From a checkpoint of a small transformer trained on Wikipedia: width 256.
MLP neurons of a small language model. Each row is named by its layer, matrix (up: input weights; down: output weights) and neuron, and shows model dimensions 64-191. Each number is 128 + 32 x the weight over its row's rms, rounded and kept within 0 to 255. Numbers have three digits each.
After each neuron's rows, "fires before" lists the tokens most often just after its 100 highest values on Wikipedia text that the model never trained on. A number after a token or word is its count.

L3.up328:185159126081089086161097137140126097157159170140117131148107087121200130125119118130139137113153127076144151154069123133140113091148074138115201154195172118142154103096123187109186142131161137142120175096171122088081130054183115131118105136110123122151074144131108178133103105139122099141165080128116166107102139143185098157162128077150129167098151114106082123128113147142118145120151
L3.down328:133137147114166125157118120172170126135112110141121161122065124127124119100151194171172132120137134132131226099130089103099209072086125083127149056168141171115143063135126061150092135139034123157148113178122102182133121130166119196140104118129145121147226107179104089149141119132137205160177129174123131124207128152110142105162129097111136158167117158130197121119111150147086089125061
fires before: "\n" 50, " " 24, " Qualification" 5

L3.up37:100161122116170154078110117106103118109147143100143136153094100146087109112179135111156148146169116116129147117155183160152111151137068203116138084134147115093096123107056165117118112141094109096133122179122091143123159163129126166151137124083121101114113169085119164129186123123124159148134094057102089156126137093181094158136093119173205111158131124122158144098159094181115111181171
L3.down37:122198059122140125111116142101087094108210114197155169139135201104085099141087078138149072146175120175164133103133185131126144147126162136147146093147105128117128155111136157097112094175145132153098072138121152127103127147113134121149112063149138142120131146100094125081158119101089109169097087095138156127118091069140118127115112107142152102095129143134094095098159013117101042087161
fires before: "s" 43, "ed" 22, "d" 6, "ing" 4

L3.up440:133166104116119122115086113136181135157095158126078102141122128143127124101152108130062173143142166137155183143150140176164116112109158166169102148167092168129137102141104134155172135131182143179140051161121162068148174167145141146101141077082076105134149160167145092152125146079121130151115079099148128137119159112079094067157166167170132138153122114096118139162157127088130093163082
L3.down440:110138079103088110100148121107157123136179135112138157121166095149126153094110187157220152120126101110100117131101118127127176110113164209122140098143191080124093047108116198096122127096122107166093149159129131184108103122103195063194148108133154133135126088136189063095110085138168111109116105147105112147123116108131178085132136061119114183101128162138157168110081083114097166184124
fires before: "1" 39, "2" 26, "0" 7, "6" 4

L3.up707:137144121102161105112132126119143140101103168151117122152081111147150143085065128038129134030101104069141166173126175087103150125114138103186092089142129121125133062113104135082156150125088137186070134113114179109092101085183144129220162118127077157184134122114093154143155067108126117163083132139157177118120200082120103175150201139065129182124136102187201107147204155136119103156140
L3.down707:129070129088188192104158125115137126103078203148157142144112162110098170118120153167085089104128000149154103141076200116100112087133140062167099114107121119088128114172148107105103109146144160159123141179145127111070148050141127181132142118151128113170117133125090087142152147107121127167144097168168165125114132105126117150149113133117137082153100137172104148161133099103146079160163
fires before: "\n" 28, " The" 11, " In" 6, " " 6, " It" 4, " He" 4

L3.up82:073137157126203117163152105083168088113091109181091094098112161150118092101139118150154149160156133157095091126141109135204168139131118038140183156075092149160105166124134104162091198056172120138139091106171118186117121176197153094149148187128176111147120152113070071144038091147111039102163133130119128068103151134145105102169118106130112120169107126145111100155054189131134120178104
L3.down82:107104091112074116091105101131105127120160136041136115142074121121154139164174142106176096115133159117109142162183164079173133086127146168147156138095135118133120185148165097095076101185113154176123145136122065144117103098105092131175120110142155102099075097151175192156099144097106138128136156155089153126073113144114154143118093165137075113155108074183083186089141111123056120122146
fires before: "s" 57, " " 4

L3.up640:116171101143146105131102083134141185168139061161122090112157130098117149099070121115118134046148143155181136114081080097141135148082108113128129116121154120110146137090107081098132159102116195119118152066114159088152169111158063197126145121092086143133081127146070154205140125063106121133112076113116151157199140122167116194135143103132141126108168186105112165166154143150112099141102
L3.down640:134163124150150076131128165146169163079167142125142134200135133102084201106105111097140151126153132170143074129110108169136148132163142108139100122138165081118114174112088077146115164112091153066164138114037133096101117130096135143164122119103117144130145138106059155109128132113140100117169122184147184124123126081131169127143074166091103132111139112072117092100108111073120093097128
fires before: ":" 25, " (" 17, " /" 16, ")" 10, " zone" 6

L3.up233:110185125131145168075145150127105130128140105120133075115194091121133105158140108131183115119105079151135156128135149097058063117083209070137168192124086118168126128100101136104114138079138127151169159114136094168102126124147178180180152137136090163097151149107184085073142101120103136170141022085145158131051143075139094162102064143168124157125135122132147127080133117096128153120155
L3.down233:161139125173159140173089105135143103132118120110108182102107126174148120113095147157148170115075149062155186149143091102109132160156149118109087184113140167129062114146151099168190163156101104113143171091126128079144155100159137110131106149099104140128076040211082153102107146132156149112116089146130090129140138177086101114154057174139170130093137129069071080114148088111117115123109
fires before: "\n" 29, " by" 16, " |" 14, ":" 12

L3.up147:197197132136122102084073127187121153151138163157080051166118120131092093149143114146099116111173091122103137111114168116080127126180197116118155117112143139141150141151151160154148157101159135099082165148135110117067133115176156123103096104177135180082113105082143130118053135162135112076166137145104189125034144142158137111116141176120053095161154123129089115052137158157104115123097
L3.down147:148190128071134124107123154184149080089123140120077158143116128095098188093134115057123143118113089128142143155099104113115136130116088150067105098135138151150150094114108078117142170135126084130118154148134132118118103150196176100127135197134135123112083073068100116153093070126144113130136112194108120148123111118105119143113138106179147183171084112085178141191097090062150133177142
fires before: "\n" 71, "s" 4

L3.up241:102122151094195131143115127145159167108115149191117124131053090190140144086120140043152140044096079091133153158099179114118129113111110121174124090120116116149162060107103111115122181093103144144095189133124161089093083077190138137172167114108069177207122127136098149104114101119121112142103144193154139140111183087111093173157170172093153190106159114166186070106184174118114094189122
L3.down241:146122107060129149112121135118194165096113187163136134123090149096103141081162165149085129071127000142134146131093187139047135085090119104156094114142104151114149144164162117094135165135102116170131143187137118131095117046174185157140127123106100108176172105142108124124125138082057104159122094150109134168149120116132108139112135120111157159119163122158138160128183099121160077147161
fires before: "\n" 34, "-" 9, " The" 9, " In" 4, " It" 4, " " 4

L3.up570:159146156141153144140115093134167181130121057142151129144137126130170093110084082142116124160097153107120168159100124152134141088142109148127104193142141150152156093089167147150116122094089149137064083108143033134150185164129082148178130113144121050100151082150130138177082126080146092123109158150084158149141121130097086110106116109103076167114099135101125132118142111135096145134092
L3.down570:129131188080105141145152075111105104135146172089116081139074130108177187114156105160167117170128183118122121120102151143089088135094161133163078081189124182124170160086095174105123163138112159097147130209168074106082082134190088137157108119142124119156182097106109103168128166037104125139129148177123140143076117155083090141106089137134104162200116121135115158139175142136201087104142
fires before: "1" 42, "2" 28, "0" 12, "9" 8

L3.up89:133138171074163113136158086071138151122100147129097204089080073141166085102091145077066132152072121153145162107055092093156137138096132156165146112143127093111148090134086097126159142149119115105091145106136201152123157173154123095162110117131098114141100125106111094167125136173142129181134137099144058100130127131100113118124130109057165138088141109214127148187149134124108173119078
L3.down89:190114122025109079095147181208131085099118143153079182102138154083118127115117132105096111107111096118073124213131140129142143097130117158102139153096066059154103153153109153127126163107207137189140129083132088110133092072117176130159155124134130093151141163087130122093155066133120149132068147176092173141080132121137181180156141144129114104128123124116088142176115127060092110115130
fires before: "." 29, "," 23, " in" 7, " and" 6, " with" 4, " of" 4

L3.up768:097081086120084112066111088159165192132121144156111103173150099138107115119049135105149117156143095044147138072074113147134123196123159120125086123135059171108191125130127176126167073148087125140076129149116146075209094159124101146119089098169115138164142111055165137103127180195104114147222151128114076155114119149109040117137092071107133131145105109097140094078154092142112111186179
L3.down768:109067162185060096130100130125136098118132088097139073112091122122090144096099199131120156081150094127110185142103118173111139156121186076119121094153129131096189118125129185152154157140061160128111152214113056152121113186155088121162133203127105175127137120095127112136133118148087214053121174180102101122171179114115157142138133148124173081185103049152187095159150108089144099103128
fires before: "ed" 32, "ing" 6, " •" 5, "d" 4, "able" 4, "y" 4

L3.up370:148124221092122183161134115116140131142099133102155143128165121117136165128138104108124147145060079164048099127069107145157162140167113103111130156124107118101115127127136101174126133176076155118208116113075179087096129116133128109162107130093149135127093128125134135130056125078167107147201128182118084082142174127153122142123159140167191135120159074157162185168163134144122073105111
L3.down370:190140080084170184176124117152133156157100172153169125172140146146093145110122121194114140100179028160179178136161174160156089093116126155137057124136164097097106128138114141152141091109117122168094140084119140072154147164092125108119134131113072144096147151133101116103137105165136159075074153091148178117134089122094134092115071152119131164131118139111090107103137170121119163176139
fires before: "\n" 26, " |" 24, " " 10, "." 4

L3.up607:096166132092200171178182160136107121141082116125125119110182130149158079118070093099132116085079137138152167118120112125163114108128154134084223147136110163092156081124100110080188158161136127123161119103148107075120049143094120046193149112143132149148155180069114101190109129109129125160109125150096098124147114111138153123136116130105125169148084125137142116092171161148141086095143
L3.down607:103168102163147154105087133112120173100110119030098124116126111100126138136131157135080103158093187118153114144147136143118123135122111118099114142163109125147212158130164118091105097151137138082123128176082126067130144138152102086151181104152160124098156154089157061109164153066047053136153165159124071114180083117114149098113097159138091154091095145122171185110109115069073119098084
fires before: " |" 84

L3.up582:134166120105161085143166090150090099088131105127155153082159123116122132118092147113135156116192113181110161088194130075145144172119079110179116105090076133113170119092134168077136149136100136190124076159126151132166066128128137177138149117141083132115165133110177179139132201165133132188142114126116084096169109100088066074121116117157100168121153147161166148081128091159129121125173
L3.down582:070122083077084153097146073120147084132151102116131137132144141106091114109111104115126156178197055128143136131105111160157151143097171137136151155134162098118142144132149175108124139184098132123123145097174113120136076159066109130144160123097124100126139066158087159108166135149099184072152122110081099124153173093140070180129147114141127127151144130073155078112094176098097106125159
fires before: "s" 21, "ed" 20, "ing" 9, " that" 7, " to" 6, "d" 5

L3.up289:099122156187202100134139117152177175093150108148118076142132108057133150151094100062142040177156112129201113146092072137147057220163197139136133125199093204127191162062090080150126137075161121172165115076098110133151146111122089145203129110170107123149086182118143128122092087123140139165183110160152092120139172155077126101131171106123108084092099103113112083127186134117163111139085
L3.down289:140126076189209075071126071113108104123097141165142140134137181136173096180111179111137137085144206122183131093071151139088137160157075150126164143137153109099129085134100127112105080094074096166140081128087137158119094117145165113151154117099074128192092047101155089153155118102100113160119120121135100125104120127080126127069113029119136190147133136106077132121131186145176095159123
fires before: " |" 40, ":" 22, " medalist" 7, " (" 6, "s" 4

L3.up560:151166112082153098158141096099166105131187119170136233159127075133125085144086086112072165095107122063108136130146088139137121148166154094146137155141110142131112094097125190088133174111191160104095129117159145097115076118133155144100144125131096139136091112106187103150131065145096148149165113085101106127099135092173105082116167185078185106148126119115201104070152138115113098098136
L3.down560:106099122088145125115087130160151062083098183171150114157096133121100137150137060069096113088212093129140137130116111122089153095086130129104139100131144106123134149166096161138090120206087150099107197079134124101119071124156143140151081116177121188075138098172165135126186156178118184131149100072123144163153118164150138124088090126092115149119157122193105173099153082105096146109154
fires before: "\n" 61, "." 8, "," 7

L3.up297:108085062155093128116115082103155101112104128193130110144135118072141137070130113115163164199176073150110119118103108123192174164124153123134110127096146164120201116096140138186142130126133204082175167073040108122096156143151144126137155143151141106157124116123196129156128098108108142142186115120112113113134145070094078116111141085151056139162089113181079139161128085123084156133134
L3.down297:141123122094124083169142110100183161089147082086110136132160166201169152120079111154090134135065101128152106133176144149117071056132113080129164100117096125150148111180146149093098113127136131133140136178184179190127094098176148143108160172135124113120158086075220172131131088128130136148128077126071110099157149133125197129145081173144155138116180109136085070091124088140063172125130
fires before: "\n" 85

L3.up414:100153198109188106097179122155182133181125161122173123123107145133121153164138150093102152109102121105158095061135131121148122156061128141152135137156113130130129048138028096164124084142151126186095150171135154160100126081174141192128142154109094118151116142153116163151130076130152143180152163165130099147113140124133034121103122093084139189118177091110176110098160096188100083159131
L3.down414:176116101118143156159076130148086126090113169171110126136118119122165090174124133126094118102110098135099143109113158084059132087119100097125139160143104131146196089116098112073101175101107167146149130106159153095069134121133117125090082063112101139181142123165144094076103117047097104147088140132122129132166103120122135135174168157081069076125102104141124119155115110110116126182139
fires before: "\n" 41, " The" 6, "-" 6, " In" 4

L3.up10:164141115155143071087126160164147139118133177091114116177137130183163144087119099087154167098151104126123156100150162175111130136128158139040121153181163131174127137051182048171109129081119190097162096175140161164137135154134092131142159127122133167155165075097122144133102131067139131160095101172110081120104136094199123149132109101149083112142152102059136089154117123141105096150151
L3.down10:086122122172164062102158129124143063065101132131142130162090134126169124078109122085160151212086115125091143069167117103086101124079076113107155134117151101156166105102134174079188155123158108158126120147217160117099086099112120149133187133113184171181120154129166143131134119146096135089136149214073158139158150152111134130128123108131173130155139077108163149122133112126160116092070
fires before: "." 65, " |" 4

L3.up849:044112097198147165111129110109121107171047118147185126123137054167136126080142188141114111163095113136075158177132148061189125169100100119149143136114141139137137204123138122130121098141163136125060104212131174127095063069112129152102128132150121127149187132114120118073140157167113110127090115135184149176058190137146135188151114167226167122107147107141161132123136141172114125107067
L3.down849:103149121134097136138132165160198144104112194141114157143145102129168100156134142095192142132135114117119113132108090182116118157132124123117158152085145110115170090165118098115159085115117081109065126183148141103137099126141150141142108170117120161153111101111119150087110154156164095160115131037127073187091133064085130124127140094148115125144159154132134113069044131127085096143088
fires before: "\n" 39, " |" 8, " and" 7, "," 6, "." 6, " (" 5

L3.up242:114146152147130062114152145048128091101169135193200091163063087110140160127124093098098097100090058112196134122153131102100136109150172104152126104136122132169121129166120185149075146102134174127130130115098092072124118130174128124163183088068140146117120176154174131165120110110142149104152136135089115102178202218165093145130115071100178098104158144134135128147179128094099099125143
L3.down242:009099155101148128150096106145154093102160162178153151123137191160146105123149190054121141070138053072178150098130170068137145060091116126129094133084109110140169123189149103117116096132086094120098144159194139210120093133127114142127133162090116091195118143101195095129175157090106105105081135116117166152172097085123122148145108119131136095139177145112097113133140111099169122175185
fires before: "\n" 56, " The" 9, " He" 6, " It" 4

L3.up805:112201106134172083097147122122140075105129208114125088092127104139120079119106064067149082125116120158122163114136126043149145113077133109115172115144095092155135168135143178150146089125084122159112090108086111069190134134143095110122163117110149111126127126128165122203121176101171112130089119130131065122130129148187158156184131124147115136156145134137077117056150117101130076177143
L3.down805:121089104063147122170116132088156183121127111075130117179143195118138156158140187156119123123122099149110088128134144171108149166090079099141161128120113104079159156117166130116128126153098140165113102190057144157156141105099068098128168090155072093195137122120088124157114128096087104112187145061134118143116139118036176149136154176158161164105111155104147078133146118107128144099114
fires before: " |" 27, "\n" 24, ":" 10, " The" 4

L3.up237:122143115189142110115122116163111126157095088158127148178145106077120114111153110155115180143089173161102174072128167120102114129150126127157155177140134157201128118130119137147117086089122170119145114085112171133109142113167159123116058134131104154147149128130161107160119115077116126095081138155177149104119105101068092124094120066123157146129094100127082120148097113123134088115129
L3.down237:133137104107111108183090136113124128135071143151145099107116084133058187166178139074172116162123167130139110103060108163137053180117123111121084142180070136155123114148147194138124155133143200134097185098134180103108132155140148140094134096060130068113116108087162108126137130185122173066156123095074132134144096151125114074070148136109138121144122150142170161082161124112128107168103
fires before: "2" 27, "1" 20, "9" 9

L3.up152:154105136163135090131134084106139114163098136136099115107133113185169118101148110136117139114092101112151119090151113151059108169099168120166170229131043116111124172122108142089156145112071092125173146099136108143198092114176161141131150143108096138161136135169074116126155120136146142083145125147128117136159142162147171106108187150165116080133119161137100140105142118109118133068092
L3.down152:155096101113174171105127108144119150158159152045105097102112136157104107152132163189133172138127172124139075193126115110095105122067131061091126137147152136111143097080098129162169134091107170103151127142129129118058143101162150109121127130122134106142119042135068154054167119139119173082159140150058116123163164097117170105170132172132135121113091114106095119142079110087173117136102
fires before: " by" 26, " to" 12, "." 11, " in" 10, " for" 5

L3.up428:153084135100118126180135107136137118135144120129148138106166082198163095132139131116145150157117150135070111128088120131161116166134104106109088141106156121089156115097147139119116228065128098136132131136087135082132143143069059078116136102098115164117162150159136166210108105097141152115114173093175078132160063096151122150127129093113025125101144122158131132131127081149101090138121
L3.down428:078117137137174132159071104122148133145124079144139094100036135095086117163122169155134123107078169171116144125079155093144128176138113105158156115225152192080118090115113129160089162084147098085163128148119076067083113185108187113157100118115083146111145174158122095157110140189164158197218099149123101123158081110177129157185054221175144137132119117162111070191122124130150083147099
fires before: "'" 27, " |" 23, "," 6, "\n" 5, " " 5

L3.up364:165129145117155151159139149128152079109121062169124150137121155123204165132117165154092154133192121159098180143109137073142120149117106149094166161147154143056105140089105124115163092175134149076108111179174147162072149134152131086100123162105138088156176108110056158144090118108110082104140113136152143151088131030124108104168124200135153114118152157145102124140099084103171192113141
L3.down364:165161140194112132166167080131055113122102175163151189162090069162141128064134125158094165142127188097106131123133110134113112078055082140146104155195204119063143123120139130181161091160102129104052076160185142116109100155163068133149136148140134126117115132130134080111153140111153128096075101149163111124179146082102108119100135184121113121178163139138130076137123144200116110196117
fires before: " " 48, "," 11, "1" 9, "2" 7, "8" 6

L3.up614:174143107158103137146108184152169151126049138127160079042088190098103131141107086127091122130067149137127114125120155178139174151170167126176155150131105136172178115145185090136193131207131161129097142167168168110078116154162116152150147162136157163094166143106121094085102123137116123170076124110108070171044123121104063115114202136147105154106123160186126147082148095125149158149107
L3.down614:076171165094181170108179118142127142146127092129083124200111167149194134075154119135150139155137102175088135140106053115147107119071129155140059051132149162184104160085102142129117088165112099136117098121122135151129127136060174178102161074109130154108091142147119151159170223048104147170131101100129094137145168146162108111109129145140186138086114091123160146156154129152181117103078
fires before: "\n" 38, " |" 9, "|" 9, "s" 9, "-" 8, "Review" 5

L3.up612:135164135122142130110107144131129149123097072174104155087204105121203135156127126046132133145151113130127113118143077178163147070100124123183127165125137197144190113129166204152183112078168163117125126073089086091115156123158150076166162148160183119101145107146161102146117160110121082128134055080128169124148167110158093122110102126113113128148154133147101081141114091114132136134141
L3.down612:110179126116167048109129162162167154143080235179091101115127158095100082171087145137165157104089141072070125145141119133175112141106103132156145151164153161075203104157081118154067123078100165141125106124143110151122076183148143110095156144125107081103141099127150085148153116119119118176168139135115149106118126173087118120092091152101180117151140178106176077132135099113132146176136
fires before: " " 35, "==" 9, "," 7, " of" 7

L3.up495:172198128098165119178128106195173119182111190143160101107157150126113151147081105084145132136135172194169125126143131140074082180179115116093134176130142108115169135122092126102090123100073139110116161081141064104133177131135186114184124187127102134118128098168152160174069105125216139136175093123088101110114089109153139137068118107090145176156121136138095110141126102087105128104171
L3.down495:162183163124154097179165109122117178107161172152134155100114099120100094135160088127093157092161113125155205079094157144143122141136067156098097187154139117087125171110157087158079139128127155159118034142150095138163150112090135043111113065175119153158123196161177142130137183106127121102105107186113116157117105079127108124132159123131076113081172066098139171122128071126142104150144
fires before: " " 96

L3.up284:157142117080188130130190133133121186123111079144159095086100118088169130117058098153174104095161150161118154131113167151139112093119142097096072118105123190109116087080208179129161168157127141142073109116126180184161103165154095130122141055194181099153077151095181145176083087146174157136142085117150084124082094082134081102121117094097171133133139117127134138184129083132160138114134
L3.down284:097102099127046180143159120138136109178134152095123112138109114166162128114145124124111202097117115158102061184125079171123129150129154154121192134160140069091100135114152086149144148156133137136129151057132142082118129121131093096150170134116124202118133140085106133100106082098130095132088066090175177094118229126100144101138118133085163112207142161178105153133068175102118100133154
fires before: "," 27, "–" 10, ":" 7, " and" 6, "." 5, "ia" 4

L3.up213:169127154109127079148139162138112143072153145128145151144145144120110119139125170118163118078148222189148124176146159170143147110121199095161103138094072111094144110075133151126114038099122119110158133109116145190112169157131068155138098146163108100163093133152196156120155121099125111124096143133109144136151124102113117119099161130106105189143122093168191139130177068072134089098113
L3.down213:179156142068162151086115115151120093145162097175141122088129083090085109078132138153150111060138157161106126089085126102084129133132116167142122150100112214086175186155124137129071151160107141150180143109159155139072113176131148200158143148166045127116149128135143148144099101156077104167109101143134070118143169110118100190135169144074137141147071096107101127119150123145097136125108
fires before: " " 70

L3.up605:088195108134120125153129099173118054153166126139150164135174107100142134045082081099124156158158114136117088100150120148153089163097156120148192121076144116131122132154177146076146121129142179120088083156140173145187108081156050152111149168153093141103199137091162142122153100177076095090118133137142168143126100152132142101115104123052067168051134127112113154072145097162096154137114
L3.down605:164102167043073111108084148154152185114154150108132131172144135131104103092147140119083167146125115092152149126089100140184097170087113161156130105091200106113093095050159156149090145133137121161062172111105125140044145073088163074154137136142126146112112168109111129157225077126171133098142101059141090131104115088137132144143117163165170158174148127118140089157132170124097109133104
fires before: "." 16, " of" 16, "," 15, " to" 5, " was" 5

L3.up291:122094102217128098153115109097158150116118069121126121152055123176152187085108190157094116153154084121154167142192108144082153081131150073091119111154108119131159110121178137128176066108204190099171097113180134128089131170153127114128173103094112054112166157141126112170088107108135132114096132092096120079139123105153096143189163138143195101123142128172124084116081099125080109120117
L3.down291:141178187106160168179150082110128137071156146183134142107110152084091150152103132120115083112112153096143128168095104107178105149167171114102117080195108072086046106104134156119081082105141095146079136119123113112161089142130209098083177109140057106171141116115116135144183064127089123126130152075083094188128079148176110097129153161114172154130151123113129177174147116165112096176138
fires before: "," 25, "." 18, "\n" 7, " to" 6, ")" 5

L3.up412:120088151090095065165145128042153158150102154150096113132087105148129147136129156138156079074107104163089083149144127159108134131162152112166159118137166093096137107153147110125126120154111104110173127129119122075102120156140092121136119101172172150125098090185141096107071107083148099130167129161151156141069096101048085142111125148120152069120155140081160133096155122149170096156111
L3.down412:155133108142143129112098130180081114108154156001152154109157120178119122072132125077104171163087164064126106150192147145094142125160102135130102080164112100153163082104147168136148119118167135136086139088100177139146140063096138165154138121131137126167193098058135160189178137128152149095164099122108081099189114110157080108113146129170076152178143103179181174146123102110099100098158
fires before: "\n" 50, " " 7

L3.up831:100200181097138103110083106147109125136096141146169140151093123134132203200131142126132122167094142117104161083083155131128139100089109206129112161121125079067176137096099105093102119116122173096117102080141113164140107167104144166119118108100113124087114128168119159042139143141127105105123135067127131147179161157142096082118100147141155104139126079119125133145130067104218082177076
L3.down831:161108128165107113123178165127124143137151144108164102081133105136138106138118172119111100124140100155139145077111183170092176163153087164095144123097162109101133063135123039177194147173102130129097098107190130153196145159170114104142106125128115064115139195106179129184121111152076128157124070119123114138103155116125128071099096170127120107119095059120178140125142136044123102133168
fires before: " " 58, " January" 5, " March" 4, "," 4